Weights of a small transformer language model.
Training: a variant of Muon for these matrices, 960M tokens, 3663 steps.
MLP neurons of a small language model. Each row is named by its layer, matrix (gate and up: input weights) and neuron, and shows model dimensions 48-111. Each number is 50 + 12 x the weight over its row's rms, rounded and kept within 0 to 99. A neuron's up and down rows have the sign that makes its largest values positive.
After each neuron's rows, "fires on" lists the tokens most often at its 100 highest values on Wikipedia text that the model never trained on.

L5.gate168:47 60 34 44 35 66 51 47 55 58 44 56 57 55 59 54 66 38 45 57 69 40 59 54 55 33 59 59 50 48 58 28 54 31 74 43 65 65 60 57 47 38 58 41 72 45 49 47 41 29 55 48 37 51 46 53 40 54 42 41 28 34 25 57
L5.up168:35 54 36 62 52 40 12 53 47 61 45 59 57 62 56 50 49 52 44 65 39 63 49 24 56 42 53 42 51 51 46 52 43 49 47 48 45 52 52 49 52 39 59 23 56 31 44 40 41 68 56 45 31 43 54 55 55 49 58 53 45 49 61 50
fires on: "te", "med", "ed", "ic", " dem", "ate"

L8.gate502:56 40 53 51 60 43 52 57 30 63 34 53 52 40 33 36 66 66 43 51 50 33 36 56 81 41 41 44 45 48 28 51 42 58 36 57 39 57 37 59 61 55 28 49 50 55 51 43 28 58 42 62 75 63 51 53 62 58 33 54 38 39 55 55
L8.up502:73 50 44 47 50 49 28 20 26 50 49 55 33 40 24 58 61 44 32 49 56 43 25 58 26 50 59 43 46 67 35 58 60 42 67 53 55 73 51 64 49 56 42 42 66 42 58 40 70 60 53 57 65 48 60 51 44 47 67 44 67 60 54 48
fires on: ",", ".", "end"

L7.gate271:64 43 48 32 54 59 43 61 48 47 60 47 48 54 58 52 34 43 67 60 55 41 59 47 44 75 38 46 70 56 63 52 32 59 60 45 41 60 59 53 49 50 29 61 42 54 62 63 25 42 51 29 34 37 61 61 65 59 50 62 77 43 45 54
L7.up271:24 54 47 48 59 59 52 64 29 60 52 51 75 75 43 34 62 39 56 45 43 55 51 44 41 58 36 61 48 35 49 39 53 63 53 53 46 43 37 38 47 53 64 41 39 55 65 39 54 61 52 66 88 70 61 49 18 60 61 44 49 39 47 49
fires on: ".", " ."

L6.gate32:61 42 38 41 54 50 36 58 62 59 51 42 39 16 33 42 59 78 54 40 60 49 45 45 43 59 45 50 49 52 55 72 36 63 62 55 59 49 51 48 49 64 36 54 44 48 24 61 67 41 45 32 69 42 70 56 51 56 73 41 68 43 69 49
L6.up32:63 50 58 40 42 57 44 54 34 51 50 48 58 60 56 32 54 55 72 54 58 37 50 50 52 52 64 55 44 44 57 55 27 48 22 45 77 52 63 63 62 52 56 51 28 52 46 69 72 40 20 71 61 58 45 43 43 47 25 67 41 47 45 38
fires on: " |", "ch", "i", "uman", "u", ";"

L7.gate21:48 34 62 35 30 44 41 51 65 53 45 61 44 44 63 49 59 59 44 70 68 52 54 60 72 44 69 62 48 55 59 48 52 55 58 64 53 46 47 52 24 59 62 48 47 35 42 42 42 28 78 50 77 34 42 48 49 70 60 35 43 46 17 57
L7.up21:43 63 30 33 56 36 50 62 45 61 39 46 64 39 53 63 52 50 46 49 51 52 38 36 58 42 42 44 65 46 59 47 28 42 40 59 72 40 46 47 75 66 37 38 54 64 60 60 55 40 50 55 68 51 41 78 45 49 45 44 35 23 32 69
fires on: "-", " dep", "op", " sub", "rop", "\n"

L5.gate535:48 51 66 50 44 65 51 61 45 30 44 42 58 32 73 41 50 53 32 33 53 52 27 49 42 50 55 35 57 69 68 44 49 52 61 42 34 53 42 31 41 50 66 47 54 30 83 55 65 47 27 40 56 61 43 53 60 43 38 37 53 45 45 68
L5.up535:42 36 57 52 49 63 53 42 50 65 28 49 53 56 53 75 35 48 37 55 43 45 52 57 52 36 52 46 39 54 63 43 62 59 60 50 46 65 66 74 43 51 61 44 68 55 73 48 44 60 61 70 49 26 55 49 69 47 41 63 48 34 50 49
fires on: "ust", "ro", "arg", "te", "pl", "ru"

L2.gate479:34 37 61 19 30 37 36 44 54 32 45 52 50 39 65 58 57 42 42 65 50 60 52 39 53 35 60 46 68 42 57 46 46 47 50 46 56 41 53 29 52 41 51 62 71 39 49 32 48 48 42 26 47 69 50 27 59 56 66 54 72 49 36 54
L2.up479:53 53 44 62 62 54 38 50 59 39 41 52 33 67 60 48 36 46 47 54 40 49 37 46 55 59 59 65 48 72 36 67 54 48 28 56 40 55 49 35 50 51 46 23 58 50 46 61 59 59 37 53 57 63 52 35 43 47 53 54 71 22 54 54
fires on: " pre", " Pre", " there", " office", "re", "und"

L5.gate496:47 38 37 39 41 44 36 48 60 49 88 50 39 38 55 49 41 56 57 66 59 45 35 66 71 48 60 32 51 53 28 59 53 42 83 43 32 58 40 51 49 32 56 56 39 43 50 67 56 59 59 50 48 56 40 58 21 74 34 68 55 58 55 68
L5.up496:60 32 67 20 41 23 20 50 54 54 44 47 43 55 38 62 62 46 37 64 59 42 49 57 42 54 51 42 61 56 49 39 58 43 50 54 38 23 46 42 54 45 46 74 57 45 65 65 36 36 59 65 42 46 49 49 37 46 47 44 45 56 63 55
fires on: "ed", "ou", "ain", "a", "ign", "ter"

L8.gate231:53 54 34 43 55 53 44 56 31 72 30 73 49 48 61 64 51 53 65 52 39 37 44 46 52 62 41 27 66 47 45 28 59 55 52 42 48 42 53 72 55 60 42 49 48 49 33 40 43 40 32 63 52 58 46 35 42 85 61 44 49 29 51 50
L8.up231:50 40 31 50 27 42 29 49 41 60 38 43 56 46 57 40 49 39 48 56 81 49 46 38 64 49 44 35 54 45 45 50 65 51 49 41 80 24 53 73 42 60 45 38 43 73 52 63 37 62 38 92 67 59 37 61 42 64 63 73 54 73 43 73
fires on: ",", "per", "\","

L8.gate269:54 44 51 53 27 45 43 45 68 59 52 22 61 37 56 55 58 58 60 62 70 84 61 45 57 48 34 32 44 41 52 79 37 53 51 50 48 31 51 64 64 57 63 48 41 48 46 54 70 44 62 46 65 47 45 54 55 49 40 34 26 44 37 57
L8.up269:56 51 29 43 25 48 45 50 60 54 34 25 37 36 59 58 58 28 44 47 57 43 64 40 30 49 70 36 51 63 42 72 46 59 43 39 58 35 53 54 46 52 64 82 48 52 34 55 63 60 71 50 57 65 45 45 58 57 39 59 36 43 48 29
fires on: "-", " |", ":", " k", "|"

L7.gate637:43 54 42 44 48 47 44 31 36 55 69 33 59 42 56 47 40 50 55 46 44 35 53 39 48 50 48 40 46 49 64 61 42 58 73 42 60 69 63 68 64 32 51 52 51 49 21 53 44 31 68 15 52 57 56 09 39 55 61 64 67 56 46 50
L7.up637:65 55 61 67 62 40 58 77 61 68 61 55 48 51 24 35 50 50 51 60 63 44 59 42 45 58 43 49 47 62 37 41 49 32 49 42 58 48 26 26 52 52 61 55 53 40 59 56 53 55 56 63 61 54 55 39 42 57 59 49 21 51 48 45
fires on: ".", "t", "ers", "eral", "les"

L2.gate346:44 54 45 48 69 60 47 50 38 40 46 43 50 80 59 44 40 65 40 61 34 66 53 62 41 61 43 53 18 41 49 43 52 73 47 44 33 51 56 59 55 29 42 53 55 35 36 61 51 57 42 44 52 51 56 39 42 42 44 29 88 41 36 54
L2.up346:37 74 41 43 69 59 48 49 59 63 54 54 55 60 50 59 37 50 54 55 58 48 39 44 44 44 60 56 46 70 38 74 66 59 50 53 44 59 39 43 61 44 39 53 57 58 52 41 46 43 66 52 51 47 50 78 59 58 46 28 57 31 33 54
fires on: "re", " Gl", " Gre", " Br", "l", "is"

L8.gate639:28 62 52 69 56 44 50 57 59 59 39 46 40 47 41 49 45 52 38 50 37 57 51 31 67 55 54 63 55 49 33 43 31 49 34 33 55 45 77 28 54 76 48 73 30 63 35 63 22 35 63 67 51 54 36 41 77 32 40 55 46 47 59 47
L8.up639:17 38 45 58 68 59 55 62 62 46 44 47 40 56 60 44 69 51 38 32 59 51 55 50 79 83 60 61 67 46 55 47 55 45 63 48 72 38 46 56 52 46 38 47 60 59 30 47 44 27 31 64 30 67 62 57 34 43 49 61 47 45 32 58
fires on: " part", " cent", "i", " disc", "c", "l"

L5.gate62:43 58 28 67 42 63 42 62 42 58 51 58 62 44 54 49 61 42 71 62 57 36 29 56 50 53 50 60 50 30 43 50 39 52 69 57 60 34 55 28 37 67 46 52 58 55 17 46 48 78 64 61 36 53 60 69 40 53 41 66 44 49 55 30
L5.up62:78 54 36 64 41 55 29 66 41 40 35 72 46 35 81 70 59 64 65 52 63 58 43 71 34 47 41 60 48 55 47 48 48 38 52 43 36 26 46 55 49 68 56 45 49 49 26 51 33 76 59 53 60 34 53 47 40 57 50 54 61 40 68 55
fires on: "an", "ish", "ot", "ian", " German", " American"

L7.gate373:48 20 36 53 67 63 52 63 43 47 50 58 65 49 61 47 42 50 47 49 68 46 70 49 73 49 62 40 46 49 38 75 57 64 57 60 61 59 63 48 30 43 44 41 59 57 57 27 40 58 50 54 33 37 59 27 52 51 53 25 59 39 45 63
L7.up373:63 44 49 46 51 61 54 47 44 67 50 56 42 38 45 53 59 55 43 55 61 52 58 57 53 52 40 46 45 44 34 42 65 36 53 63 38 67 51 43 61 63 20 35 56 51 35 59 71 36 55 30 55 78 53 55 27 51 57 28 57 75 59 42
fires on: ",", "),", " and", "al"

L6.gate103:35 51 50 52 42 46 25 50 47 55 37 43 37 78 32 68 55 46 58 32 46 57 57 47 43 45 65 64 63 46 39 51 51 58 60 53 45 56 43 42 62 38 36 48 54 32 45 49 27 51 57 38 54 62 39 64 22 44 49 58 38 35 52 71
L6.up103:64 59 34 59 57 42 43 24 42 58 32 48 58 45 43 35 61 29 41 59 40 42 46 51 69 57 52 63 51 52 42 35 47 49 51 75 33 60 45 74 43 55 48 58 55 66 58 64 61 56 47 42 51 74 40 38 32 43 58 47 52 45 50 52
fires on: "an", "it", "et", "ac", "ian", "ab"

L5.gate397:67 59 42 75 22 40 85 51 52 53 55 39 45 48 47 58 23 54 52 52 34 56 43 40 36 69 47 61 48 43 52 48 45 46 62 41 54 53 65 56 52 48 34 50 45 37 56 41 50 42 75 58 48 53 49 72 44 28 30 73 54 43 50 53
L5.up397:60 27 46 33 31 61 38 35 59 38 37 45 51 44 45 55 59 58 12 72 35 65 45 70 49 64 52 66 56 28 58 47 47 55 38 55 26 85 43 41 53 62 57 45 46 37 40 30 57 44 52 43 44 69 54 40 19 31 59 39 76 46 36 52
fires on: "ic", "al", "an", "ern", "ical"

L5.gate241:67 55 44 55 59 50 67 48 46 71 49 48 52 43 55 57 53 54 44 36 50 40 65 52 19 65 27 44 40 43 58 42 37 46 47 48 41 39 25 27 49 55 46 42 42 60 72 47 41 38 34 50 70 63 43 47 47 62 40 40 52 28 32 61
L5.up241:63 55 60 50 37 71 51 43 55 41 52 57 58 47 52 43 69 40 39 63 52 43 56 37 22 53 55 48 53 36 28 55 38 58 55 51 56 61 47 44 77 51 35 49 52 37 48 46 47 51 28 46 64 67 63 62 57 62 36 62 41 67 71 60
fires on: "ing", "ia", " in", " is", " to"

L7.gate277:59 38 43 45 68 54 38 55 46 28 40 40 55 78 57 43 34 37 35 71 55 75 47 74 54 39 54 41 60 41 58 51 60 49 41 46 53 45 57 55 62 37 50 48 52 47 61 57 39 42 43 52 47 53 56 34 66 44 52 57 45 46 49 56
L7.up277:56 50 59 51 46 27 56 59 20 53 69 36 39 46 54 44 52 52 46 42 61 58 56 71 54 51 51 53 44 57 54 63 56 51 51 71 35 34 62 60 56 57 39 64 58 43 68 44 65 67 46 61 60 37 39 26 46 56 48 26 78 63 43 30
fires on: " short", "ort", "en", " two", "ens", "on"

L2.gate610:62 36 60 25 54 55 36 55 49 56 59 32 65 32 47 34 57 50 71 60 38 22 39 71 34 34 40 57 48 38 60 58 73 38 68 34 50 42 55 48 63 49 65 49 66 50 54 42 40 63 49 60 51 36 59 55 58 62 30 71 40 49 41 52
L2.up610:65 56 37 49 56 59 61 47 42 51 53 69 45 42 72 64 52 24 41 62 41 53 69 64 76 38 56 54 69 36 61 56 62 46 55 40 55 49 41 63 57 61 34 29 32 51 54 66 43 73 60 54 61 61 46 40 63 46 34 53 35 41 74 36
fires on: "te", "an", "hen", "ish", "min", "at"

L6.gate172:40 62 60 61 38 27 57 45 63 51 56 38 44 25 48 49 60 27 40 35 42 29 53 46 54 39 32 57 90 79 64 53 65 65 70 34 39 47 46 64 63 60 61 65 47 56 66 47 44 46 43 54 55 32 28 55 71 45 36 43 35 50 57 53
L6.up172:48 75 53 70 63 54 51 49 63 56 57 48 52 48 67 37 60 63 55 44 32 43 29 60 55 44 74 42 59 59 45 48 67 67 42 60 44 43 36 31 69 48 51 38 56 56 54 50 56 44 64 72 60 55 51 45 30 32 45 57 57 49 54 52
fires on: "o", "a", "i", "ust", "ur", "s"

L2.gate159:55 55 52 60 39 39 42 54 54 32 52 44 52 29 33 49 59 70 67 32 58 65 48 45 77 40 49 49 58 41 37 33 50 24 50 43 51 44 55 58 55 50 52 55 55 49 55 61 71 73 35 52 50 75 63 52 80 38 54 37 64 46 49 54
L2.up159:35 58 66 40 55 54 45 55 31 39 45 45 49 51 56 50 74 39 48 53 49 31 41 49 29 36 47 68 51 44 37 59 46 41 49 43 46 55 48 58 67 56 48 68 56 38 49 25 50 59 48 43 77 35 22 59 56 55 75 45 46 47 39 59
fires on: "k", "ch", " Sch", "id", "on"

L6.gate442:47 31 34 72 53 64 60 50 40 53 71 27 28 20 70 57 28 49 63 48 42 43 32 50 55 47 41 51 66 61 68 37 45 60 34 30 64 53 27 49 44 34 52 74 30 47 40 56 52 51 39 46 42 45 60 52 47 54 49 56 60 59 38 63
L6.up442:52 62 51 25 40 65 78 63 43 59 59 33 56 46 46 61 61 56 46 47 49 48 39 46 51 25 42 36 38 57 48 49 14 37 79 40 52 58 53 77 33 51 49 67 43 37 46 81 45 59 61 70 23 55 48 47 42 58 37 85 58 35 40 51
fires on: " un", "reat", "u", "use", "ock"

L7.gate444:69 46 55 44 57 54 44 41 58 37 72 65 52 60 55 14 50 42 49 44 38 64 55 56 20 50 54 54 31 52 46 40 35 37 27 52 42 53 66 49 77 52 56 52 72 61 50 36 23 59 57 64 37 40 57 60 21 59 21 41 47 40 44 67
L7.up444:62 36 61 60 51 49 56 31 30 41 60 47 49 53 47 62 30 61 57 52 62 57 72 45 51 36 55 55 58 49 47 53 39 46 53 51 48 66 63 49 59 51 57 46 42 31 65 63 50 48 53 51 49 41 29 46 46 57 24 58 36 59 46 53
fires on: "==", " of", " to"

L5.gate626:59 51 49 33 59 51 42 36 43 47 38 39 77 47 61 65 48 55 40 62 68 69 43 59 53 45 44 34 59 61 32 45 44 57 45 49 31 45 34 54 57 69 69 61 49 56 54 54 59 39 59 36 70 47 36 56 47 46 63 56 41 44 29 40
L5.up626:28 39 40 64 53 53 49 41 60 55 30 44 47 45 47 68 55 58 52 54 45 46 49 53 39 51 57 44 41 61 59 66 34 75 66 62 55 52 44 58 40 56 49 48 40 54 55 49 62 28 61 56 35 45 45 78 48 53 34 31 52 38 34 41
fires on: "-", " en", " Team", "\n", "n"

L5.gate286:46 85 61 74 42 39 63 28 63 42 39 52 43 41 48 66 46 31 49 77 37 57 57 29 64 69 47 45 35 56 57 43 49 49 66 51 50 66 25 67 30 53 49 36 39 55 32 33 67 33 54 51 41 38 63 38 47 41 70 49 49 47 46 42
L5.up286:49 46 61 51 60 34 72 38 31 13 41 45 62 40 44 72 34 50 64 54 46 42 31 43 43 50 52 51 48 53 66 55 29 54 65 60 48 27 42 70 63 44 43 45 53 44 47 46 60 54 52 39 62 38 48 73 38 60 65 37 52 54 45 66
fires on: "ar", "it", "res", "ul", "s", "k"

L5.gate495:45 43 35 39 40 69 49 46 38 39 70 59 44 46 48 58 48 46 39 59 62 40 44 60 57 45 50 46 52 61 59 59 71 48 35 30 69 52 45 39 45 62 68 56 52 51 38 49 55 29 59 60 39 44 77 57 56 65 50 59 48 28 25 41
L5.up495:44 22 54 26 35 67 47 67 39 48 68 35 48 49 43 47 45 66 41 59 61 29 47 37 35 54 47 72 49 62 36 47 60 40 47 29 41 46 48 47 59 62 57 49 66 35 49 49 74 48 52 69 32 78 43 47 33 58 48 56 47 24 57 63
fires on: "h", " wh", " Wh", "ov", "ev", "t"

L2.gate277:49 58 45 60 52 54 48 41 56 42 38 49 34 15 59 39 47 55 51 49 41 46 54 37 68 61 53 52 41 39 58 45 54 39 36 48 44 66 54 38 48 60 47 50 46 55 55 47 36 48 54 38 64 49 25 64 59 50 61 58 60 60 80 42
L2.up277:57 64 61 60 53 34 60 50 75 68 53 32 43 59 58 53 67 51 43 52 62 43 39 42 35 62 54 35 66 57 61 26 78 64 54 53 64 52 56 23 53 53 53 34 43 40 54 48 50 65 45 39 47 57 58 45 51 44 34 64 44 44 58 37
fires on: "o", "ant", "a", "and"

L6.gate365:37 47 44 48 72 56 48 50 58 40 32 40 45 62 50 35 52 41 56 65 52 57 52 62 31 58 43 35 37 60 34 56 41 50 44 34 50 57 36 59 54 23 10 51 31 23 38 46 30 50 57 62 55 47 40 35 87 37 34 31 54 54 22 54
L6.up365:20 66 68 46 55 51 62 65 58 38 39 41 60 29 68 46 56 50 52 53 48 37 51 53 52 34 31 46 64 54 39 41 47 62 48 58 51 61 42 56 37 31 60 43 57 64 61 58 59 44 49 66 61 46 46 24 20 54 47 48 56 35 41 44
fires on: " |", ";", " 0", "–", "ast", "."

L6.gate498:47 46 46 40 53 45 52 37 42 49 67 44 52 53 45 50 73 45 55 62 57 35 57 50 55 31 44 40 59 61 35 50 54 43 67 63 52 58 54 46 44 39 27 44 75 43 29 63 48 74 34 41 53 59 67 26 71 52 38 46 41 63 36 65
L6.up498:71 59 27 51 49 41 43 45 41 47 42 39 36 54 50 54 62 64 62 62 58 64 52 41 49 60 57 60 71 47 57 48 30 30 46 63 60 69 59 61 58 31 33 30 67 44 56 49 51 41 51 41 47 68 76 42 64 48 38 33 65 54 68 29
fires on: ",", " at"

L8.gate330:36 61 44 57 62 45 59 58 61 43 25 46 50 34 56 30 46 65 48 66 54 54 55 36 29 53 40 41 42 54 46 41 43 42 46 45 58 45 53 43 58 70 56 55 34 62 67 46 45 49 59 26 60 50 58 60 36 60 52 70 29 54 52 23
L8.up330:36 46 43 51 53 65 40 25 47 52 36 46 25 34 40 35 61 57 25 38 57 30 49 50 42 59 64 56 66 63 67 63 41 45 68 43 42 42 27 53 48 28 55 52 45 52 37 54 27 64 38 52 52 53 41 42 43 23 32 57 34 48 28 62
fires on: "id", " sl", "c", "l", "il", "h"

L6.gate147:66 49 20 48 68 70 62 40 76 56 46 66 48 50 59 51 38 59 42 62 58 58 63 53 59 50 62 43 44 38 55 41 34 57 44 65 55 47 51 54 59 61 69 66 55 41 49 50 35 40 44 39 39 56 57 34 48 52 75 36 44 38 52 44
L6.up147:47 47 34 52 55 52 57 41 39 41 37 47 38 68 44 48 57 53 29 62 44 51 43 46 72 46 74 43 61 46 18 28 37 55 46 50 59 49 67 59 53 50 42 37 51 52 47 74 36 55 59 71 44 62 44 56 53 60 46 51 46 58 55 84
fires on: " in", " of", " from", "it", ","

L7.gate166:34 48 63 44 49 26 57 56 74 33 33 49 53 40 52 89 53 46 47 53 65 48 38 40 69 53 60 54 42 44 31 60 39 63 51 58 51 38 64 45 59 54 68 50 53 61 39 33 31 56 44 40 60 46 34 50 39 36 53 65 51 44 39 39
L7.up166:40 71 44 43 44 56 35 91 44 38 56 63 42 57 59 70 44 40 69 37 38 56 47 52 58 46 49 70 35 43 69 54 41 52 65 37 37 26 52 59 56 40 59 43 60 64 40 52 38 47 33 62 35 66 50 69 75 53 63 61 49 63 35 56
fires on: " for", " For", "ren"

L7.gate98:37 49 66 19 30 48 58 63 55 47 47 53 55 37 32 37 36 54 43 42 61 43 33 55 45 66 64 60 85 24 65 48 49 44 55 35 35 53 45 40 38 25 35 47 43 53 26 72 45 35 37 57 37 56 49 56 51 49 33 57 32 52 52 51
L7.up98:59 42 39 61 32 52 28 47 70 74 58 52 56 53 46 55 47 43 60 48 32 78 50 40 38 64 52 42 33 43 30 45 34 45 35 66 58 65 70 34 58 50 37 33 49 55 42 53 41 65 71 54 43 41 62 69 66 47 57 63 38 36 69 41
fires on: " p", "w", " w", " bl"

L7.gate615:71 66 58 51 67 40 64 57 36 47 67 47 55 46 46 59 41 47 72 62 48 48 37 48 37 72 47 47 51 59 37 58 66 39 41 57 52 58 68 40 63 66 46 51 18 58 30 35 72 44 67 43 49 59 47 45 66 44 46 57 47 70 67 36
L7.up615:47 27 50 51 64 58 30 28 47 40 46 55 27 46 39 35 33 47 67 42 45 39 31 69 52 51 61 49 59 57 48 47 60 55 54 57 52 36 49 52 61 41 61 61 60 65 55 47 46 73 68 42 56 45 66 27 43 53 47 59 27 24 84 48
fires on: " comp", " ex", "il", "us", " col"

L5.gate580:49 32 71 80 69 84 65 39 53 42 43 64 69 38 53 36 33 62 59 57 54 46 48 63 59 37 42 52 59 46 37 63 52 50 69 40 54 29 58 33 34 43 47 29 42 52 70 71 43 64 44 53 48 57 34 48 44 42 69 63 56 33 32 41
L5.up580:50 38 57 65 65 63 57 49 72 56 58 54 58 33 38 62 29 50 69 55 58 34 44 70 59 44 61 46 48 42 56 36 47 56 41 42 55 27 41 69 38 51 36 47 45 52 50 67 38 46 50 73 68 54 47 54 51 51 74 53 53 34 42 28
fires on: ";", " |"

L6.gate429:33 46 60 45 50 50 33 50 52 52 36 37 56 57 48 49 54 56 51 58 54 60 59 46 51 53 74 74 70 74 36 18 50 33 29 37 51 53 27 44 38 52 38 55 37 64 20 48 42 62 40 46 30 44 32 37 48 60 42 54 60 54 48 61
L6.up429:70 45 51 54 46 40 40 52 48 26 47 57 48 55 44 39 45 33 63 34 30 28 56 39 67 50 39 66 49 21 39 49 62 47 48 46 61 66 54 56 50 51 35 65 46 48 54 87 67 59 38 47 48 42 48 44 38 45 73 64 52 36 47 58
fires on: "it", "un", "ural", "er", "ian"

L8.gate160:49 52 41 66 37 50 48 46 60 41 45 55 30 55 61 65 41 48 41 54 30 47 40 58 38 45 38 55 60 33 46 59 47 57 58 32 36 58 52 45 54 44 39 50 40 70 44 49 38 19 52 56 56 54 39 51 44 40 70 48 40 45 48 40
L8.up160:67 58 40 65 48 46 50 48 54 42 63 68 49 41 54 46 76 28 58 63 57 73 39 52 39 49 44 33 49 49 51 40 33 56 40 39 54 50 44 53 69 55 43 38 74 57 60 58 58 42 54 40 54 59 48 36 37 56 45 38 45 44 57 52
fires on: " in", ",", " was", " to", ".", " In"

L2.gate194:54 50 61 58 54 49 54 69 39 60 73 59 29 40 47 45 49 75 71 54 73 54 46 42 60 46 65 36 54 38 44 61 46 54 49 58 35 43 56 58 46 53 44 40 37 50 73 46 62 49 67 51 25 19 39 54 58 62 49 69 52 53 30 50
L2.up194:37 44 30 54 38 57 45 46 36 42 48 54 42 43 47 38 51 64 69 32 45 45 82 30 52 51 40 51 41 45 45 61 45 44 51 67 45 42 45 58 73 42 48 75 44 35 59 42 55 74 66 53 42 50 37 40 78 58 61 52 55 48 44 52
fires on: "′", "iver", "ake", "ivers", "ax", " Sal"

L8.gate371:47 46 38 39 49 56 39 14 80 41 66 67 52 56 46 68 29 28 53 44 45 80 38 54 61 35 41 47 49 63 64 43 42 43 47 42 54 86 71 46 52 36 23 28 50 53 65 38 42 65 40 54 33 51 75 51 43 60 51 67 44 43 27 36
L8.up371:56 64 47 80 60 32 58 39 65 55 48 45 57 45 47 50 47 56 18 66 54 53 48 55 67 51 34 69 24 54 64 69 36 25 60 44 51 68 76 53 98 53 53 32 61 41 56 56 51 59 41 53 44 37 41 62 58 71 52 55 59 51 49 54
fires on: " in", "\n", " ex", " of"

L2.gate543:39 41 54 38 40 78 41 35 50 38 50 45 57 42 34 40 56 35 50 69 67 78 65 57 62 34 49 49 67 62 51 33 36 48 50 44 29 39 40 84 62 33 63 67 81 43 35 58 53 42 37 49 63 52 49 47 59 56 71 53 63 61 35 47
L2.up543:42 55 55 31 57 47 43 53 39 40 61 33 58 55 54 39 34 67 41 42 36 56 39 36 39 62 50 48 62 63 57 61 31 33 54 50 37 59 49 52 47 29 63 65 59 44 46 36 44 40 43 62 70 47 40 57 43 57 46 38 50 45 49 41
fires on: "d", "de", "on"

L8.gate176:53 57 65 65 35 55 70 40 67 44 44 52 44 34 50 39 39 60 51 56 22 48 52 63 49 59 38 50 41 31 46 35 51 52 42 71 53 44 44 69 48 54 25 55 38 38 52 36 43 62 45 49 34 35 38 57 41 41 64 53 47 50 71 56
L8.up176:43 27 47 77 49 57 35 47 30 46 74 52 53 48 38 66 44 39 45 39 51 47 50 63 45 66 55 42 58 50 49 52 70 45 60 61 39 40 64 52 37 42 46 61 43 35 49 35 50 54 64 49 54 54 32 51 29 30 57 48 53 58 62 38
fires on: " La", "ra", "a", " la"

L7.gate442:54 32 70 47 50 39 54 38 57 50 34 55 29 64 51 35 44 56 57 73 56 50 52 55 51 47 59 44 28 38 49 69 73 54 46 56 48 36 54 52 75 30 51 47 51 57 52 62 64 37 45 39 48 56 29 49 47 61 61 55 38 59 55 59
L7.up442:59 46 49 39 47 38 22 86 65 54 47 65 41 66 33 50 46 54 50 46 43 48 63 65 53 56 55 70 49 47 64 35 56 59 45 59 52 38 57 56 59 51 50 51 61 53 24 60 44 55 42 62 47 55 34 57 41 57 31 23 45 55 59 60
fires on: "anc", "c", "iz", "erv", "enc", "z"

L7.gate435:42 53 45 71 41 71 42 57 43 49 60 70 48 27 43 61 39 43 37 47 55 52 70 55 54 38 34 58 47 26 42 58 39 65 40 68 49 46 38 49 42 49 62 60 39 38 53 74 31 38 36 48 48 48 57 54 40 24 44 49 75 32 55 35
L7.up435:43 44 52 56 64 55 51 71 29 44 56 61 64 54 43 37 30 64 46 63 50 50 27 62 48 23 61 49 53 48 27 51 44 53 26 37 69 43 63 49 51 47 56 48 12 57 55 58 44 41 59 55 43 67 71 40 67 72 50 50 65 45 55 25
fires on: "i", " Conserv", "in", "ir", " pre"

L6.gate525:37 46 56 39 67 64 32 49 50 70 64 41 45 62 46 60 66 62 49 62 55 63 62 39 56 55 63 55 57 29 35 62 61 44 55 58 67 37 42 45 39 73 39 48 48 47 50 48 23 40 47 75 48 53 59 42 44 52 55 72 41 38 57 42
L6.up525:44 47 41 63 42 36 49 52 46 51 41 52 57 63 38 55 38 60 47 38 48 54 46 61 34 67 55 45 54 39 41 65 42 43 53 53 48 36 45 61 40 43 32 32 38 70 30 51 21 58 51 66 57 51 52 54 58 53 82 85 58 57 34 59
fires on: ",", "or", " at", "us"